{"n_layer": 14, "d_model": 256, "n_head": 4, "n_kv_head": 2, "head_dim": 64, "d_mlp": 832, "vocab_size": 2048, "activation": "swiglu", "norm": "rmsnorm", "norm_place": "pre", "norm_eps": 1e-05, "positions": "rope", "rope_base": 8930.0, "rope_fraction": 1.0, "qk_norm": false, "attn_scale": 0.125, "bias": "none", "tie_embeddings": false, "parallel_block": false, "init": "uniform", "init_std_qkv": 0.0408, "init_std_o": 0.0507, "init_std_up": 0.0584, "init_std_down": 0.0584, "optimizer": "muon_variant", "lr": 0.00888, "beta1": 0.95, "weight_decay": 0.0, "lr_head": 0.0102, "grad_clip": 1.0, "warmup_steps": 200, "schedule": "wsd", "decay_fraction": 1.0, "decay_shape": "linear", "final_lr_fraction": 0.05, "batch_tokens": 65536, "seq_len": 1024, "doc_mask": true, "z_loss": 1e-05, "train_tokens": 258400000, "steps": 3943, "dataset": "wikipedia_en"}
MLP neurons of a small language model. Each row is named by its layer, matrix (gate and up: input weights; down: output weights) and neuron, and shows model dimensions 64-255. Each number is 128 + 32 x the weight over its row's rms, rounded and kept within 0 to 255. Numbers have three digits each. A neuron's up and down rows have the sign that makes its largest values positive.
After each neuron's rows, "fires after" lists the tokens most often just before its 100 highest values on Wikipedia text that the model never trained on.

L6.gate575:109153070139118119159159150140164117124139145124136127114160096102165108141119148079106101127110131121146099139118144132121144164201114120114095111086131157155125127187125149139141152169161128111150132157133141099086114108111128152105137071117158165099164140101160115109156143182082167154122091140132131147227068082113164052060132158197087127107165193164119110096147104124089171165121136156113062126108132130078184109112154101130200114101101142126107139132139087127131075123178116141055119118176113107074069111164167133179085103160147125127163168187161156133091134158142142084
L6.up575:222119111137136158123140185176161120084154122129129111162151104122138148142150118112158178052130170129162173108099185125119164106094113168102132146077150064129103121195124145114111138171108117122125144160119111109137100082197170114141071128134099097112104162210123158096098125127136130159142137157125175102141113180131134117147148092170164164100118105170194082108104186126082078127124088155086117158158118106111107122154137066176146169102116126143148153120187092151145115126135186075178162169139116077098172113132132146099116135164156191144094133123161076084113088079109111148
L6.down575:155085088105162152158128133152076129139118102141149133173158063157134168127147172086158157149148146128117124177087146126143112140126116113083149084083187096149101093126149112110119061133103110165173118138158164090140089094129174160149110110104140080098135125083093169209089149175163099135126130119150168134129142123097134103156162100125045098153099143167148138128177181107120087099156152191143110174144112196178110070127175114193152122164105169109117145161171158201089090127116130108126191094073089142119123125127086141125140183141106135099093130076148064133093098138109143145
fires after: " H", "H", "in", " h", "n", " Y"

L4.gate585:081117151069130146159160168101096152095119151090128182083166124158099100077172131081160161057149165108137123088104138127123125130126206138105147080119101143127129153165161154116192184171167184111068125158129092094093058082177113142129119108118135135139113087131148126098168072057099110144132094161148131119153089155174130110120222152121115110112031128115107121074134061121119190091157144117113133071093105154156159191126102115093156157117193084090115170153115138090127096118124140098113110185150166134171089152150093108137111117127173154088169111103096148163152113065088139127
L4.up585:158088181103126182157188133079094109107082096140147135125178112151131115135070122127129149090149184098105129132129137123120128123128141114097146123121143152162167168128068123139134137100094154203150088134217090189114074218154150123078096106158157130102155185183103124071128130133130175135112143135128159133113117123059147150119131180100120139110114139122111128101155149079147130097111142171190103091107110179141178153130110115086130164121126066140146126129092133186131108138101176126149071168113121153165069116151140098178073127177113153118181081142162124157115086125065124130
L4.down585:173079125028136117107124172142077113196098073096134117111149109086123109149099220097125141099129097188139156162108136101150156122139090111183101087126105125178119124165102131110108097127202104064092178095115148127130074143113074083100094123116116121070089103115152126119112098149162125182134166169042120133142155105165159103077140097115148107154118137133135108161117119153193168118111129155184119084143141127072106114107067128161180093152163068130110169111105112092103160108165142139105148153194097143096116115126114081155112186047161108199129158102102084166136149114154133126
fires after: " ", "n", "fe", "on", "'", "t"

L2.gate723:096118103163149136121110183134165104186132127139122171107161200089145080163099099114142140100186152156088155143110110116106121131132170099134083101108162076132147120115202072097127090119161141159148155061145089091112148201127119157146118163086097140122117095167154117128117130106133170074096117139088156097094162122091074120190156127098149087119127092115128131123133103144130096142143129150151092119130121141145163149122106152144141120173120154128122141134146145128108150179092134102070113147154121166085172155117159085095152105091156135151192108222109121156111135099076111171
L2.up723:156150112131142142151167172114173111147136219140148166115100132157108140144126130127118133110127096171114158130099069125108166125140071183129134110155062158152142128124116200085083132187199104089117182132129075100146132172117164174067106128179195164126182128122093108136124159115120119095164128126124148121174136182100106136173118146077104136153109155111076106142130164134065138161090150088149134134086136192137161193150116114103124153126138097087139213087147152126176125167134099117167083131135119082157139166181157040075114164158151146113171102136121135130163182109131122186
L2.down723:161108190134054143149187143151133118141171080082097108196105156200091131064140201101181116070089157127138113139103127141167138125162096117147127177186141144160113120094175152171185129112165101061114150086143087122095164175108146129081174170140127137120153100137084121126096146171160110162164143172098045117115099121072128189157124121128123116092167112142089157111191093182108108174163136104185103146159098129140145116097084121140120138101192112136075082118098122123115124093143138169159105118179170159071122123097123174104103174103139114100134155100105094164123119089149086144
fires after: "c", " a", " in", "n", " In"

L2.gate394:092095146064109075140141106098116110126150142109123131152133101070149070147160137162140147091089137139101124065078146137131165149111109208208150162170097145159142160154148091203126100124149048123100144200130130123142104151158121196099131138130145075088118135184122116134127099151105112133125138108158142191178118101158185123152162092131114104098132138155130135180197123180148180101070111078149159073120118099119109120113131116108121149114184137127084146161095090121124083097226104160059168116136113120116141113144170072116033073153097111137094134145077104135072145218162163140
L2.up394:074103129091090087119139182123079100111110131126098174112119130103120077132122126104161122112140147134083090081061131135090084113152097145147134173061102164135122148080080103141061128116115072116131118140149113173094154177055144151141107120087142130090039156162167139091144102154057082137099181160128135112147116125122149137121210103146106052140122175174116146112141142165034098125079106102134118075146079119151149142074136138160109132179223127107118149167132110109099110146145169137092161099116158121130114083122126142159057133168160167151144094094121128102034107118098079113
L2.down394:159078039135042133131103174148135106112127156114137138112160157145131145144110197109127133075187177080123123183095153112127130087166145083166116112144137139093081116155116127173118171067138176180091143143204126093065121137139133128153118146119075171140144150112095136152127137086146158122138151108138134121102108086120084109184058143107153161110140151174103116093064154122122078139088116127130176147106139164117139157133138147130110152115069079119117143062159127113099123076105138061148158144081127158140064106135097100122095146031159139080074141087105086152104143084122130125
fires after: " Ho", "il", "ho", " h", " Ri", "H"

L6.gate467:070103212183119137111117173079118130067107064213124119166115081128104066097134080142054166159096139109109137166120150122094143139117126080093072122088101155088107096124165111135143153058111168130114144129143118059165143168185127151140127149141113128189126109116102134144157114044113139125126158118059117115112098143090142154148152143140156084040127138105110190166092131127139103069105079162155132192100143123111160095153109133168094105128079057130115136194129137097156130105129170171120122225170129137153136162153081156145107132133124108110153090101122132140129125141138090114
L6.up467:131163161134105097121132169126131118172088134113139165159091143090159134153155153102068153139165148160131154165076138171169165147125106165112186113139143087172164131113120107155122117112147162145142131113210133086084092058079159158126180127121097035200126187132103153149083094137090116099111139078089160124132151195126123131138087140151138141112204118079158144093126159156180112132089046131126122151167149137149099188113145120105171136100136115104165156115167099130159155133158122079158123121106123133152083099111097151130143128139173136113121087096115057129114118127108127166
L6.down467:097149150092117120088117163130129126153128129198177133126134100151147114168068147147157117128132077126161072114145122161087095141116127140183144105144151125137127172145115081116131118071117121137130076144162116135083055144191129129118122124132133143119133102111139144095121122107178180095070119106127165156213183053117103114090100185117126138104128111082126130198074182105103090141141125118164126098148119199111137122133156132145110196199080123148192147141092143146110175151131055060085074169100092104151138106147105108181139166071127115114173147101157187206165109149076164089
fires after: " was", " ", " d", "or", "mar", "an"

L2.gate130:180141108089145118163140209072139105087164147059117089071160128121074090113121133126118101152168160160181165158076104093132146124151154072161088104114116162131135145135150152108139145158155174105154100198171035166114059123124132108177155113134159129073161111174160062095133116133136162172098109161109117169145123121098192142115110152110097155153123084140109113141139159157126107108128137103119162132151168192183112158129140109084106119134138122122080134124076078110118186135137092128128134131110079099156086112116174092181142127160135110116113184129106179095120124123162097122
L2.up130:158137159175145100152121139112080107107146159124080118206122152097165157134154154118152131078177150145115174132119118114136184126113176155102111085112137063104128187097161139182177069060114140202137157137091135136098106190142150151108158115149137079133155136079122108129105141135161179155116150160164158136112128159174088092129160158159157135205087098174119158134108061078124125206130166150080164100138112135087133119132118081084141115122108073087116196158117145099125135080091089130140124129193122105137165178142111094168125097096172095195183160108089199108148129153112130207
L2.down130:091139087069182085172163138118117133119134142125119147146167147104102144093145161098098155113184169149163109125093167065125197154123114133099103095126149131075111162102138176131083171127145111117132184165101110135102082190082145125153117170148105085091106079174189141150133116140195169137100115173085168138090119079143154132142203142109175123166100103143112120115105061138171173131126126159139142115151110132151118175100156131090092089181119135067094172155132127174134151165113140208129136162148084121156109157123122136142148169138151182107192145136105154117099098144171069126
fires after: " "

L2.gate98:129198196153116164146117159121142168092090158131042103116114159093061144077155068125144119078130124142164129155102102111057151120129093113157147119107130106111173111124143066094133131173142150156188173128131173130181066145184090117084172092102136078111088140112107124176097086134100178124139178132141161094137120110148152112160135139174190121115060071112139102159094157119170152137139104119165101140077197179159146146113151146166142146074153137071127172197145084114136159183158200096126144135129144151129132171138113110132139134079152164101136133093119107137138133130126158132
L2.up98:079155150121115126126132125112115132068142125106117144169178073116096209140136085160183118120136132111188163104113107064120151154122145146129069114094142130102136114127132089126075154122136160105145105122123142112171124110191125189113128116207123120151128099164148097121119082117076093136118157089088146142158190187108118130130138105144139131044129148158092127163146150120133180151088096153123130132131106100083149139077226118138148090117150191170107116220130085119151098156193129174123116119158128156068209099172079082083086134156135134116143137103115115187096159156166180087
L2.down98:092125140112089159164136098113102139087101070043116142076155103095087118130115121171147103123176200132122104108111136126181121160125124143037134100113181132141183126118156125059161132151129139129080114112080113079130102150151085141118105142151142109158134099123169059147196091132167091186146178129154082120150126119142113137134177141093153130180067130182175149126148136184105102121095143144112141106150111117081128112098160113143177172161104203038141103097176151124224163149093099099123177121184161107145143115093154104141131160126145114130121093127061154127075135142139203134
fires after: "it", "d", " G", "G", " I"

L6.gate685:108072129146159135084179097129145119118161118187151134113120136105161092161115158135088112083175097167043112084115148076145159160111153123165095170132106076077169140081138162188095145152106135140121076151111050102168122136077119133160121150101072115148177138121154161075165161071165107150136189188118155089128173156092113162108157139151109108123199162101109134084151153121120127160147113098098183157141158175088159136107156122087124129061104162189104089119151116096048141181127155084135186126121150129149114180121130115145072169147156046106103158119140155134065108125154182108
L6.up685:101127095095130130089149122111172166120044164095079104116040123135091100124149148154085186076113141121134134162129091129106118157129115183153167125160102137182125102111100131168175143133072179163150105162100143159123087136130165132111090143132141084114148138103096139159163093109076159151143170136128145124093148153134111161135071141167104191160148187163111148120079143111192190144120091145113091110093138129078117142146192133055113146146123111068155141154157178118076126111155107115166096112117071146131089101109145124131068101115120134132132150144178121134153147062104137188
L6.down685:140139150121178170108123116157152154161073177097136133118091093116073121098115162130176167175152157118111119136107156085119126113127113148139045116120125129153105061165120126137130154117132142126143129101151108183138120164157131183138142100192124126143149215219126133141103143106091138175164147112108083152123154082111155156077117122060099112133150094136128129217120193117124097195123146138172116151049155084116157150138115151119097070167088158098158141180143148119127125149150121056144089152129152173093150098163110077156133140140118115146048162178184111157140169122100109189
fires after: " ", "an", " we", "us", "ron"

L6.gate143:152183115092098073105139123137137139096173111179132103147160117110121080181129135091122099115176082096179111182140133138128182159128158138209131091163091120108126074150166124106145032130101176166086155100194109121099181118150130146096067118178058138163129098138192136132076086120110187182116177146102147130125102181122109120122123154160085095120076106182147160137054085104123101147085108093162109141135099112098133093133131076134110148126133129160151148106146135142168135090156154085122100120130133143089097135108165125084097118182146088125146131134157131146182061120183126128
L6.up143:138111107075095068129148131167085046136094176132173142123103135143118123148128068100166143122087101171191221107139081100120175117122098098081119083095112167164089108100141123103161131131161129121131209138189138126082133086101050098116117147197116143122123099162143132134134115127144161093144122134173123101112099153160136129207122145138114118129107104144161136163161159163118108135092110148208177149157090115132145114118132088151164081092142101103083132165103126145136161101124152116093144068162087170040156218138115112099128198121159082137100170106056151152158129149143122126
L6.down143:156149077121099113150086148108153131181102116132129183115075056119137149119155159110149105111117077169089180095095095119115103098151093155110102148177151160109150113134129105127107212167172205189179101099128110088119146146101119106159132138133173145125144165131198148144169079119174080171151185092065121179109132155166103079119148119088149134141142138128148132118152154163122143118150128220080113099094118116136092156147084150180180091141096085107083083150099131123133086149105193098135161166164137110140111138153151090160165177082098171163150100046055079188125186119154151100
fires after: ".", "D", " b", " g", " f", "ec"

L2.gate105:100126094100194074135136119096105177112192173143158184134137101157122137144154125162171117109129091156150147071196059144138086124087151154168103097126133050136128113095154142093133168119107173162121151131129145141091160139169150134183144081113138039192116145106097162110138192108150053120154137113112138079141118145102140141141125119074129084151113139169080127168114193100140135176157115128138093076154158145215106124128147169120188139114202124167112116111140165111162077163110142133148170108112113112122152061127141083136144141097137128129171154102147127118131111077096112093
L2.up105:140159096164191118134089178153065097147071138155149159135103136151096147151105134149153096153162108133124123127147146102109147089087153101146162133115105112120149052141113153086110105110145134102076176151101141113156114193136117051146093153155154096093092135094123098112150092116143136189170177159121183170148045230154094141124102130088205128126175111181124103116092193167112103112109075144146187117155189176141177129146093113094109124140134145158126153121137143157149106107128156089137137139078124097146088161137155080091145157129045104142130129165187062136119202148148132149
L2.down105:121118092089120165132129100084129148142167084169123134127161091121182144119164100102125148076136114061171148115169155097183183169119129192162113135089114162133172120086125138179094147126138149082161076133104088131119099141160117163120160113091168102121175107157068194145110130129116112119093186101172114110158142131158097132166170131119206104121206154122073097161182139095111134101119165092084136202195147149164103099117168147132120170039155089123090098151173100133097076146087206147111183133117122135081102136159096147138151111085177124126138091066142100138155170131073139138
fires after: " In", " in", " the", " Na", "al"